Part of a small language model's weights.
Training: a variant of Muon for these matrices, 2050M tokens.
MLP neurons of a small language model. Each row is named by its layer, matrix (gate and up: input weights) and neuron, and shows model dimensions 426-639. Each number is 500 + 40 x the weight over its row's rms, rounded and kept within 0 to 999. Numbers have three digits each. A neuron's up and down rows have the sign that makes its largest values positive.
A block is one neuron, or neurons of one layer that tend to fire together. After each block is what it responds to, as a language model described it from the Wikipedia text at the highest values.

L3.gate23:523497482478562561473525486436483482521498463462524546507465556473602492532497447431476522472481475522457432512521516522507542520465490541476503539449552560455517521511473503442506448448469534456552478453472496536531459507470533408431491511477519543593507491490522466502576465462470423500502509525486472490479516532464469474454492472467438405571363484450527536427470498494516543473512449522580474534462518461468492454473517539476538499585467490515500461584434476497487502541535470541548435549518472570509553570491498473487349515489467504493504496556555553510586490497524544489556471436512420454512488533475510446529509518450487528498490485457
L3.up23:521493482494511506466536473499460512520467575529453528426500475571583529449450397462468521435532514484502465496503471460514528527514477512512549549513481530503431459505493466520534441445505483556495471515588471528569517502539485448486470559553498471537533557496499502515497486472464482479501521500436437496539461468431565534497534466482470518579504523565477481536489464476482500527511565485432577542557516524560452525528500473542530551441564403515501553492571434552557513494491479461492587527462494486577528502549413436514509434505493550537518463438517560504451544499464569438479479462541471589574459502467503562491542523494457504522462541502
L3.gate139:532570450531488524522488551576434461541512634457506491493486526518626525514388533541539568449500570412475519502486475524473503525563479469468515429502562536516508536470539525485502473518487540485469562483483498503410478534514474464514524466551570480531569509471485463456487487485490444449488527489443525512524476475416475442482480482509493473408465473501458499501478526499509497504504452504422499501503479561512484508544443492510515528520543446559485498449531537500526538527562487539497427461493495603431506537474483530502467506526535504430483471506475477439539468535458475507551528437450564478510447538572568520471424524462498486552488469468
L3.up139:456467537517512462520527464463478511522470599478491469458558440494524437543424430483547548524526479504437518520489521431549508483493454469498499552527464485487418477539472483543451521503490429489515498479503480523512496504459578464501494449429505546469470523504505539539480462470463555550570460615443461527519482507534536461537492622487457460572531426533493534552466495500517482587561503444494481580531514461507488393518541576549489552522516448551473469529479537528552492514527532536502543405492488509534520545469487430498414496515476483488560567524517486429502440501493487497491536473536502518475457535504511489493482531508473533472491466575
L3.gate482:572515509504480490502511504491522538491570515460487461515534598447420554503500540502438425509476566500428455473527535483494473490478483458451470495480516531493452491468529471555504498384498507484515477527521580500496490593479480467507420502459526532545446521541543466511511508505418516512464479546488544546516450516542483521511601528525529506539475465501540469509453460481467467533458490527558501472493540510478451453489467496488571434503518463469512576471499551501513537451483553443532527446532444512528502457445378501495524492510531518381413490461463480469525460514556505550562488419491553523507494483545502415478519534476506557519559503460
L3.up482:513489494508471493517581484482507465490475482469488562478546543474506533483472386448502535513504566517457504441519514554510493508591512551544491424460571465492557542524437538521461476513483483477453516535402536508480473476486503468456452527449471523560459544515539548552490463509492505499491522494562489519558475480476483477477470483493511437489449443432542504536516537435509484562544484448411536503475573523451507484517497470455500554470556486509519539578496526530543519528478511456502449504533535511489505487464469559524484495471465527443486522538512499539467550502529498458491488568453537474453515548455411393460500557444458542494438509546
L3.gate518:500535505529571471494502522559468538530420502557464440564583547612533477473504456451533506507525391508491525457471552509495556406483420496544496475540516473541541460503491528537474466503529507480559494454491467488514545508482554504483472476491518553504469445449474484526524510517448569492494512479438453511490506511527482460555433475537496480540474476505535488470478493549529447500538522497548448467511533558516514481503529517514537544536495483439497432495530488483517446490470432436535497562466542574497577579464482446485488437439542486536512497495536482545504516485501602510559534456540518501521452456506519417514468546537531511500435584470
L3.up518:521560453496446511440483509419441470465443475560512510498557520565550487479549476509421503528599561478438478537545523419544525483523501442463491472525545467541519517515503486496548499382488512501556459451515530470531433502496485404483493541460491565521460504505570456495473450475471527465544504526477503497493458487430489489460508559515520437559455544492491537465499558463527486470470455444510512494538531515523489524514545433494517499513482496484494515494574477529538514474500494572485499589549541539501512545482426423494469517545473416518576538509482482470575441456476512472610460517547459469566464458531490500511440545518419531473484491500
Auxiliaries, copulas and adverbs sitting between a subject and its main predicate, e.g. is a, was also, is not only, has been highly.

L5.gate52:412493456479467507531470534498501460483519521515496463476540476562476412511495566492524525574549491570512503496546540458533511443525499498467460496441478551512485524515491459464402447492524471621509534551471448518528517455534492558564488525479519431438418530495461403472542501489530426460506596514504507528531503481432481491463525513516519488557412567465516440497525450506511483535469492485428475542499500535544390538519477478517495517572467482574487526559469455476414520469447531478459494516469430428499515477497524486554467450407531558500474491523483546553508569548477549463490460508542575464487456442552442539392432506447541412455540449475
L5.up52:556482496483525480533537515510527494503376487520460564487487477465547506472501542446528463556495438535501463505524550514481507423451550510458451546411522465510429481474445413463395476489528490534498453499475470569457558443453457564562465527490515416540434533529486505522590509549529508454471464507510487466503463521406513487486557517470514514472481570533504510517576527484484536580526461541514424429467522480506467465482475511530408488500436478550453520488459487555501537466535555482503551582527496487472528460576544481462414491453512541553442533517528498447500520465498545532536514519472535467473478589472477454462425473523485449514478437497
L5.gate139:526403513518513462498473481452522517459508578457495463450539421546472461535488458521490464532507482461529483557493532461448501425497496460493474475533558528491482443493581477499539525440479502531535526490512522549470498474481440519484457474559477472577467499538441482502549490492437496558473600526507532495501505519583498507626485511518460477559457519546548544476522467530488488493459470465468580542511467475461450499422494516485466471535496476430546463518511437442496484475480491399440516490484503475447553578541498445509559547495527574501476546503520500491438500557473504493460522546507432482489535528508508475395543442522572474557446450468
L5.up139:545549518518529443505512508495534479561523520522433459436517456521515474453423550544458407461445501476522587537502490455451453505462492490486479457502498528502457433540484523504468410490489439480487448498468510495485475474529519505454435520541533523430467533540501423481539514504518517535472504448499480491512536548601458487492486555506554459519457446489432487503478428458542482479515390454488480479535508489566585505446511570521476474462482498535507488567524485494489633491509509428506532524508461489494512500567465487531490515517510555454493468533479487457567554494467560501568521434509517524524533589518536442423464493487559432466551466428
Tokens that close a unit before new content: closing == of Wikipedia section headings (Honours, Early life), line breaks before list items or table rows, and sentence-final periods.

L3.gate68:463453497484505526461517410430513479465487565532451454496517535521520565401460590411515503505449550445456517516518565488460487507504470494499521455544508474490549486440482444478512534490469453484485427471458487462553502567587540539487512460434449542556497469519532550545470475444449514397516522507490480464459487511591576543432510448531508472530495518489491505518498411500514569565489485521580465442481519568514529488518578598508500482589473504565524496508524495467563545532550425513544442523548570567438500469489461493499511554492556485489469498517470525546430521548477497555458523524499512472599480440532481494545557414545466493493513538510
L3.up68:536430454501527495543508506422445553482540482569559524492508496528567448403527495546419473472457500521491546470487470584526569533498499480561481513531555551447462471549571473499442499504500505522510522538503478551549534515510485468515422470442556457495546506474553436500528456462495523448483559457477456429566535496636558512557420512563501549453478441464499571481537506471499469466550484512553591443500549495416439509476489531511450432499517471466452458543531551499551537474506465493501549413486541547562491482477536465546496449506470486522487478487512510448450498513568479507562466460525452469496434465375552526463454453470484531444493521480
L3.gate88:498463450563483451466511466505490491514499515448542468490535504540486466459497486497438523508443493465467508532525475470536485536464487525548479515509468561449508521515456438445429564533571500584511543530458415470475507499524548524500492446562513525511513538437578504492466474503466442503419437451477500514486489546554434507472491546545504465557489532432553536526390498432426387515457498519468608450560422485518463486471492544410440533532442526383471474539519495496523530522567462469495540509486521530514515524506491496481528520484426473549557469524531512473465469554461485539519454459495477451522523502526518521488498475479485611547552488497
L3.up88:440527491523462565453549488494485418556452465464494496444546475521514494439558487481539526510491551512463548521528436417503514454437507449499498435490490519540474588487534549471440487561487490575462488574481466583465460501522498492530516505595477520527452540477494476552505522448442484506433535529422529513477483456556460464509465503515506454423552518464478538537479503466560486466547483440530502472506495470518491520515496435484438401452484488511533550493447514503450521519514497506495533467505505515553526482459453496520561565482514500462503506488492503464435469506459552538473513504525550465501483594507556509434443497469505519464469486406
L3.gate325:504443554526487478507520470530438558441455512506485557536479483437509594452544480494526505507472461474547458504524474516416408463461491512509438463469525524505502476513499452506561490522488502483493466435500449490436560469455482516477503530501448509416424489522539445536488509471478441491525498550486508441451567401491497506491540584514551516457457490498450584529518494492485553610526493489533453547436480546482495552498500566502486438568486495488512509567472515456568470523503541525477501540521484507495500487485526493497528452426454538428503531553467487400537534517461481471501568402445496431544447496468543416459496563491519597486554506533
L3.up325:445576477467517538477473500506487540522462465487492525549415528543601499406465465406495457466554536466463484415512498471453482484517495492496542462499441462546496506485499506513540477415503509527515492478470513547468435490487502534449492536521505462528510479543526445522512567583439467494451508504518575526475503512502486414579491522498495513504486488434531539468504467580533539528485509511537548507546482560535445497466509528546469521559414520475518482561494448454523512556478515511511517500465499479464533466470508587436454517534516515533462510495525491493481570460539539524549468503532542494532512555571458497372467480416516449496504523440
L3.gate500:498428512523641456505589495467544475479481484555430455534530470556492501456507495446522474512525496491503489497564559501564442478479508449574435500485456473481497461568564505501494490487539453515482438529494424468507494514441468498491544408535591563487460536544562511543526515518486489436548532496411439479507586516457495530489436466499510488480504541546503488490530469476518462551531548536475600424586534515565426532562520481557469499537533526421453453489486438525507450457439571508465461432502483522553519490551469536474452487419562472433512503496550533470499503507457586558407521512506504507501502481514561510503528505556487507505479559551
L3.up500:504552464483529500510479588477505504529563487523506454482422380495525477495489468479540453456539459494478515487513481539470492506594471472521512471491540474498575598492511469473540534480521538475432500476475499488484476457501510424442518495532435494477487504519567418516529489455530516463584491520549545506495502381488446550523451411576514453488520457546488477490475517492541410467445506526532544558484523529485521523477431501471497545515492542488440526552509482534486502439481457591460527523527495464574563486489483560550528528549466419480456478594479497492512548529466510557464486541574484543564481509535417540420516482572475481441463452511
Closing == of wiki section headings such as Cast, See also and Honours, plus sentence-final periods and line breaks ending list items or table rows.

L5.gate61:469552472448457513527484544489480494412477440523429502501459539514448537457503465419513482483482491520453494524512429530548491491482445510474463519491458521464435527494525488501477595555466488478472513569532462413442510570461531479458489463468483517466479500477574461505518445565514514459567496471481541493562475507594557454496532573452519546460478494438565475534483565476401588557451487513543483490455563511556520499465507483550543516508500570456467422492558472498486482558515463548500508503539520483502496513481472510512465501455421485555444480480548471449503502572509517508460475502481514519501492509495456487547449506473502538461585468498
L5.up61:505553507516529518481478490494527527457449514478421514565508494596481519508451467501492519483442571466522473401446482507482516500537466528478533474489499531487501484570567547496532460573435524489623494536491573473538408445484504467548516537582499500486474507529437508463550492542563482478433480491454494502455492436535485509531470511561527519532581490485506495508455599561519492450455459525488521505512530564512505490501431473504459423512430478514493493518517510506537478453407537539515441533485500546508518617544511457575462488440432553457504442547431470505457492473528536519544569539495542491556497415525533507535470477474546484458531512496
L5.gate239:504576526507522565421537478492451455484565441465488533529534494580509496468491495478498496490414583477507416514547522464591498421516523557411481488476507529461479457516416505543484472588435504514558524471451499454523496513530415531571591512519521475478451523538521495551546452537528510511476444505454489521424519513542492466517501469470555480558522540503557420488519471575525506526481462472528473519463419520532537411513495448489555432535495509567494477566509452541490589519402543466425496492478542515514505508521387501541493582451499532481478417523505506428568479562456515440537459535556514483459533521498471492513501507529479558484567408601
L5.up239:514495519586441542468519513511461516450487501466526525493511502588445525471492464565452420505496455505623457498579487507479556487477575481589540462451434574420457456555463521495541465509566520515477493466492517544550482504418476493435457515546530493537547479445620467542503487512554409536498474523505532451467580532521522516483472483468492482465555483489500484466467448546486456516508485453457497490513501505484454503473524442482540506520537498452445585426573455539503514495501493491447473472521460534515478521509513531448515498521511541532476473505559533450509529517465469518501509454474526507561546455459500467487486541491551579475571476483
Words inside direct quotations, mostly informal first-person speech in interviews, such as "Now he pretends", "that's not", "I should have sued"; also opening quote marks.

L4.gate179:521536487602523497524546607441483471470449501501518519531501426497490490429476537434488478574576476512580504507596497512462539521538519457549530497456500510466525475528541561505521462547555469445464481458500420561504484518439522527444553509507548411476470473519482537442533495512501509503543516486508479427500515460505542487538444483487513465472517498483514538470462556536524456461569537495509487505433470563479485478450460531554476523546508506503456493455507516467532548440497492436496533519462532480518478474563480510430445446470566531564482530427453485539464537522496557468418451494528552526488446489489476510480493516501470472480451511473
L4.up179:499512478492572545461446488466496418534555484521514486548527492504488497475478501512511515574416538432562452476578431554525570513486566549544510504508536535529508522504490531518484485496558495545465544479472426533444498431636538445532459479503534534531534427588467504492583515499486468515489438540495462506462524515552491556555575497475490515519425466489458538507527490477556469491532517561463492472491497456508427548498405517486502559551490399490596513451452456462490460488468466509481576518540471429494494541475510482493558492465507479446452555473531443608465495528488539577486464495601484539519533449475469515555511496486529430482565549517
L4.gate327:540511543483577428453379493482495475498488509540525467485581518511480461472529523497574412456492565526466485498575506519470417495530557437452491485463469463470479566477567523489521470499524505524543520495437461443514481518515545447452519490462510437524430414490513492502531484526515557497548423434536495435490541572477521428505527471561509499517475468490487530526488401500494464477511498540486506528492465495499467487476473558481508541506420461493503536474507442480553533467504469508516510488498497499465496561492487417505542565487544530492542486495531491520441474492482549552530492509519533460569498575470492439512471529495573473513519527478
L4.up327:512455463474522440460368418539523438476499449533521501489590494525532500507526564511571452534473530488467497543470509490505442487486461469452472510512490506496484466424564472430538474474462451532523501544541484506507440484567489469464436476461457508447473513479536454499513428588494494430535485478489499515497599503542553509506485483515484507516490506536511469485497466486543486540482490481496513523519538492454484470476467547489478551514465480458484516558499466507460546485517479519474532582538423399523548527521542440516418500479483578486467496501517479512515491472470498560578512479572517487525491527424513470463428474462483450520517510537
L4.gate341:535517468500502463495483469461545486507491479516445543521538479511515532448398519450505481470517487471495447535562560518453528519504523514529436514554476484526486521477559501490524470577489465517522470521500495496489436469444499528406522502568511461465432448562535487506580501500500437477489548510493486503488525487518543501502521542545433535523581429529412511474540488532495476545498528525462517460540498460514493454521540522590460583516473531509498506528439455452468587470511482529517556469448464516489481615480486480531503565430541496521481469439577449456477499532419601546503499498502503510546503622519455476537521524497524508508569511460
L4.up341:511449441560493433489493501475526503472471525481531501424495479450530479450469495459520510560494561507475550506485467485523523508517545499479478495468486516458478489505444480416540513500526482555569484467527372495455506415472513501506471576501532474475450469483522501487568465508476503502478465526436517489417505548576472531550543498545470417608485463553488487526525383554488480463570457536493515480558476554476501496504504561464485524486450425441485511538522574478500493503559483465522462563530484501497506460614491456526611467505528540468471440471546444461498461511426545454523492511540447489502528468479544485462451501468403505544479478437
L4.gate344:503495394449482430450491480495517478510482479488496553431520473448505562505489543481532456465531490536488481532523466461467501509525461465570535497474526465464485479498469474482498466440452452586508499452513462506446520435456511549540513507529530482472415552511555486486565493518532487491530460475512541521462593541559522566522476455565449488584437430502464520549449481466554436523577497487486579478535475514476465519478474519497397456532406485489501511492516458530462530486489461464482452504515501486570538554521482542537520535458570522505451512435499454419485426505465558525552499534500532473481436529445423464497488444468507504530526480549
L4.up344:506554458495485442513469486503543462492496483471506494418560421462458540469474539502507460460523477508526502541527454540522522460516534463560507508452550486472467523543514523454511486482498525582546538472474441521461524490467481423464537584495481475521403456534525523486580483455547461465544485473524496550450596541514463511516516411562529520598493439508466514513523469507513411576603506478538541504485445471504466462464506503482404540499419451522516486564486441466447553472495427499478509463518495453533502533490442527500496569496591516517430482444446472519439484486480625535515463539477577489511506535541482488469479405463486449540529510454
L4.gate381:488524477511450482488453461531487474511520525536504502484505463435594494482474503433491457481472487498550442457548514511535496491525480502468528445408559537459466517561514488462468452502483442498552491464496487569513503498467397486483501544464465522484464492522591457549480467475443429416498461560435493507524533440481538414494450484531552467515454498502466470446491500506511518541519384504496515438594486478485483483448540571500430554459498561516504491436484478451564544521480496494484406576479521479410533456509482553539496492481530510491495551471528482504458431540434497551525485537502527468476436526497502539404467483496540429440555500527
L4.up381:502498476446500458452514456576440533418502545434552488604487467449447410509394517393472447577600600530506503488515506507575467480542496539488528553422469446524446549475422539584429519455486464472484579478530452602546493529503541513498511529545519481571472570466563454461518477486499498527476478583464497486510493536553506555492503474541505518503496495473503526442471479524492425553501471529528499527459506521508433542392415487472422566528448528442539509493487464456518530467438493521466441557476580511488493512484516558505434451473482531479507513592515479500532434532442474466516466502458561490527469535514488510463493531491471557568594509494
L4.gate397:542487414537553505481466503457502500510503496555435504486503444487513535447451589541520463515513581483484453464553477434505555503540473475551447524428509461490490466458493560474434513478509532488499493521453461504498525495559504493512499531512483506477431470531516462499552460519493475471579487497540487475502502517513524463525470514488489471557526498527427546578459524497629423493598535586479535508452472506445490511434488547452440530503445453480475473528448472517542547440516370480526536508517485473476485519490463506503481528469542465505414476518462461458469447547424586531522448516506520442516515578511421487480477466491470439534510468489
L4.up397:450500409549511485523494474478495520461501520462477526497552470493512500402494506526509452541517460495436473472518552440477510516568516502537511471458547477480515458556458511479468457431525551559508537493529496545477455455492483521539534513452509511387456565494503407520484467485504493444514467490510509444495532509504503496485483470499510504570540449486471520530478472481539406487592526580517493526434510575506493494514473591543491535449449441424492509519516490437502511492514416467465529452537519462482463498504525494544562494483528526486417492488490487457464525467424632489480451511498514439484482527518499544453492500477472441482538453505
L4.gate433:507462418531385489502549492493439517528520508498496454463506511458496495490512534552543452578467561438520475542567512493497502467509488440518529432438519495461563500465573498436605455561470520487566502491489507543549533589483524463574510439469510516412504462518492430460501495531516538535478562419491460488511532467514497584524495502455416508521487513589472502485532519517523537523468457551425519526522481516443470517473452527462474553494453477487531470444547476517503527499478439398517520490451507491486473496496488512487488536457533456502495509506486451504454465506559531515420478552545482485497446514459484414509541452492485444551508507451
L4.up433:503535493482444450429449551518565519533529523460532491450530492499505557512453468492502499527528508513459499534510532516500575484473499453537467421426542551450521527480532534600406467416476570550467558505526466524504500457515525439534492506503465526490491480516503396475521519455503510471580504484490464436555442470486584565562449445585539511473495505535476493442451520476518477543605500538515554481495487484485509589493562473483441473489417501451526493469499466487526528422475452445514534459436471478494483491568568521466465490534497470432479517497512469462535528506468464466479494438564458503528533540534500513442548480506513490448494545511
L4.gate611:464465448510567495434514563481564484519477512519480527452550541505506456540457466448567529507501499479448507520513543547540513476543533488551454527505456498470560524439545562561549472482490485504505504511424407472526520482501497420519432524528552515479468551509496549461468549460450469500496523553490562514511425472499533520440520569507482405485519543517440474481551551501450441529515497456477486476527570432457486495550442532496491520516484511473486555510430487422549593460473390508443521441484449451524455512548489509564537511484494503441429500548525530551464513564538593572520517504483568476509510505518493454524536508471506494532534520533
L4.up611:588469398453539487510501486490486479563555511571506515443562484550517558417554551510479478440496515525545504497547446523522529502495510474521478487512546539473537446554475568517410440462478519550527532615476519489475474428538462547458468541559488508464458524516515559445521500421440468497497528496551537520524523471539481588471560485515510556518565580524459508469474426445510501519484534519537558532526510477528520491476486492542511512470453470439490538458599427519492551515461471478462541502493563476525473540494540466458509482475591491578441497500525505468489455522549562468595479470490449482496459562529484541520474428450491500483581451595
Tokens that close a unit of Wikipedia text: closing == of section headings, sentence-final period-space, and line breaks ending list items or table rows.

L4.gate31:568507488498480460506467531545421537443490546439542507484513521469503497525474470576515531456499528496515439498487451472463547447501514500537493519483493496504474502460528517541517569475495464489499565543493477390482600486430493568493464430540502509533496475491498476474460454440528495483550502454431487559509530521519499474458511529542569512459517512503507487487513499539503502475367573408474510537572474490443554475532513499499518529476471478553470577531587509473404548491488497490488493542523450472498523521488501519537494439455459510480463519445512523574512551517599552381586641489562455455549600514515594423528495454493487519454482467578
L4.up31:472521510505546494595501462454498499485506514543571462489543480487533514497547510532473470546544485455559526553508534514476498516565477476471461496479450448522515464464479478509498533504395520505494456489514446411491468442508498592521506512515460591503469519482525508527510558590555521495462535417499555519494535499520497482488480522478509431512566482471512459559546512486502488553449471428492485483456503504489505510552515521553481457547483502516455506443495541544509538466611496526521530510462485464511529479469522466553390489486484518522560497477414548575469559472471449491510514548520591582495542567505536572457529462528446514448510496460
L4.gate40:457510523491499541502425517443488469440493503596561501512498489500485499440462533518410518567463495505500490559446484561485460503436512418507490503576494469517605486446535527522486524469577569465589488486411424497454475534495515525439497529434562493484544471425485585576475473501462528539520504468552500480530471497484461500517520466484471493496505564439537553498468443449481538483439532515558511499444558529440478464525513510536455470557534495433519493507520489474522474498487515531473500448510431483495497523499480487483551504581523502506505474500441539531483447510558513466499546481468450516444462418535514461472461508485492478491523524485
L4.up40:500478480499508520511498548545507446459500444415514536510529454495477477469500527484483497475498554540444501487517504444500407457545537541555512554479455503506543513464462485542460447534483534412447537516478475558473573544464501526544507541513518444543513514508509570501496457490500516482501532434500510476459451522495518522477550535525515445503528522552466443572478520453531493441498442503560503488513486590478507460535503473502530550453486441531464523465492481496505463446508422392467521538540431528436529453547531506449445460435542500526465545488462446555472524452544457516550528576588532536491460515517539479507484546591517559527512516557
L4.gate329:471520555482487485462589572562519458492530477486511408516494513544536464498520562515537499517473537471550539505491439549402545537493537472428518534469499451471477512446482483491508624534500504446523533498471480506452454497483521522501410472506519485458526531522478525503490459574535442454460510564455513514522532477499514498467534504492543549536483522445471482551552469494437539486446495461453598486556419540502542494539504508526465519533490550535424441540573504538528486457439461495509473499506526472544509520500492474550515491470528541533521511582461457490477461497545423497499576540478563503539438417439497514445539427401538513500458418517
L4.up329:454582496509552498539506471455455573476590470609509552478470506479511452497580452477561492493563514518501451451466429399499511513514585442469498559574481463614554462519493475504546478483457509533481513546473397472519534510494500530504503525572581541439516498550506449566529476620540545494534500460478540526480539460534456462483531514488463500450526450368487478517550596479544522531472514482519481532450448535561539525564572518470567483495488440499500583566497493490469541513473548450444504468477552440512423491492517484468482534506460484475491490501499519556547484492511501482462515491556536407532448593499507467480519486590553511498619501506
L4.gate424:486470564510446581517551470477476449451389498461534429512435552492512499487498562462474461540538533497564562515539485448502460433497485528461439521460490528523484549586458533458499532598439536401493456442532449593514540478495550492467540583546450521531526517477462497477484518570565486500479482459524509393454491460500511470543455439474528481529502550451544488530515505469465420501502531521473521549494497549532559456475555518494516440543464519467481539572477488495478538584559515538443480554539521531520542488570437486532426500488504449509512590548491435523432513495557489521555480547500573578432517518429513550480567582515531463463592514422
L4.up424:515515498454543464549502552536441410514484480491555424404496502502456529428517445565519541440411547489499428506514460470523438540508520491486444582500517526402509483512466517525456499491529527513456516489462463478504502462456535494427458585505475511465454585533478430481481508472503523585500458570451584514523550519510459478475442519515510562483479473478502488491496449502522518515510424571532530441541449489481471542565448476497508473514477494486479550440585512508554533528474526418500498482532489480485526509547523433539548514558577474477479402577519508574500458464512490484589481490472507468497502451484504451507515500523532537508508585443
L4.gate495:509527571517509524518466470493501550560510518524470468501464502578488509517482512443550482510437498455430484512507503456511532585489424520507507461505519455559475473440555546493433512516520523468475448502457458441440544508485505493530423453462521577561550502462540502488597429537494481477538478512491537565535477519536491495499506548555509465492464465605511479506453434452542547466531496527471523502504544487491476482433456458528510533450489517475437539523486496488495482561464588499481544445432484514525501476467499462499523459521469558448401425484461470549642503572493491456540511559514555458555523439390528494535457491526495500455468463457
L4.up495:486533550447596556496512459475549448493594494445365535484529520461491502486542480470547467522496576419456562538443413484566609479463485499510553460522515429560435489510452502481495479424493487508544537530462467458515461527470549516516452461543476543517509454477517494499525380552582482561544501494455475431495455576533479468571396523501463486579497513505540567545484460472477543521553497402455517542510498474480503516472478522591487504480496482463451539530431582486448495503440574505527528484461519479556566474458538564465507452555459562529539469506517496526559504524479561491479594522527505483503490446439517494552500438510472482514490505512
L4.gate540:530478496549373458546514550450483497522571490503524531565484494460603540504544471512540460539440453504555457477508496514492595447471532474442503589477482540534481511431454507551523595539497565472488408427505484505460480412552471469440508497498470453483508517510550508473501516502470520503540537450510490474445516515514470493471480500519537505480405524493473520461484433472453500502497446532504514437474500485502470549490478562448551463475508473475560488547472476544626560493619491446512550482464516485459550453484578592475527529503505486518503460458523423541529450487532472452482451532572560549534581453540503421499538515487512576491553527514
L4.up540:436554494488492575397566506480530512515558533525512445455554438517540491467446512470483531474493523450479508521495489502506592538473503486523515435525478495465535480499488505522530560485508437530484490471502526487434441463519538498521463633523474572533403470531462531488506536481425556483474546513529536543579431501562492553514405467478554475515483497524451474476440519469561500470516472469524519478480445395459484474607502522551487553496489414616423470534521551430469503560530435467470474501493432472545500511546471476568489492468511447422531493483494541541520501473506477510478465507516516626544482474454525428546499443484483518506551506514
L4.gate583:583596504447505530584535500516571517484482536427453399536471448443527472485459552499574579487455523473459469529510446469528437514502542457472484498529513501473447474516495486488416476442453507480510431429486473527520435505527514569522564511456537519578557502469546568517510498518563466513501467449461560491504520478449526456502516442522503515560462514490441457458491475505492540481476451462481570488513488503507464504499502509458468458588480451512502515447549529445494530549492532484466485429489448426509618482501456514459520442562473419396516491464494465478506520501588558423546495463508524517482468487530536498470485445501517494482479437476
L4.up583:493526516451527597469528519462500533476550539493459438524526460522504488597405489503553485453458478498440503482507504565429516543538492486487524439549497568498592522483453473481488463465495558430459448540437493450454441463546503470423486493494484528543513478519510469485505474443575512494570444454494493534491465438519461545465514483514478536562544557563480445494503439507494519571488557421526529506499459480499471499569521461509516505500487516453487513472492517446451516514610503472456557508482499435518472396458508541480479498519516468524530535459476434509455524499511433484525541463533514411496542503546543472510553441441489445482502537485
L4.gate638:565573572517541528476483469493530464536536481502495526490508516439501448561499542469550509571496505572463416547551468452534479508544431457503494471495525542581519512520470483499576542474489499447494484502383509469493461514528516557520531566504489531480451492506590578533489442419465526499603499457479525536541466515524430495527480491565451553454416535523493526540495477505546497519530516471431528447528497535407550439562442514435511527505461536513464549503455412486580493569482495435477470540507416561463503571527431463435483504507478487513488548568487478504510437546558450527517524416440521466546529427445489534453483430513556535462457479526
L4.up638:549495517422494561486490520610478455480499454493514547452455491534476497559444386503420521432466557510445479473499538504476508514470481489548484613410528535431512523438463519461545503481505512469469507538561474512510490517522587463575525524520480538461469467496523485435531518528512523529495456517460529478490444455488537523503469461453493484490464494500507510542568494499462570472504472546489552529469482488509537537513499503496601573518485559522487472503521477486499530522508471508452541488516496523501480566452552530507485443492502482515514515562506500516554534535514531525491495498477522469482520483542545518498530435558498507513536477521
Copulas, articles and similar words (was, is, 's, a, not, as) just before a predicate describing the subject, often in reviews or quotes.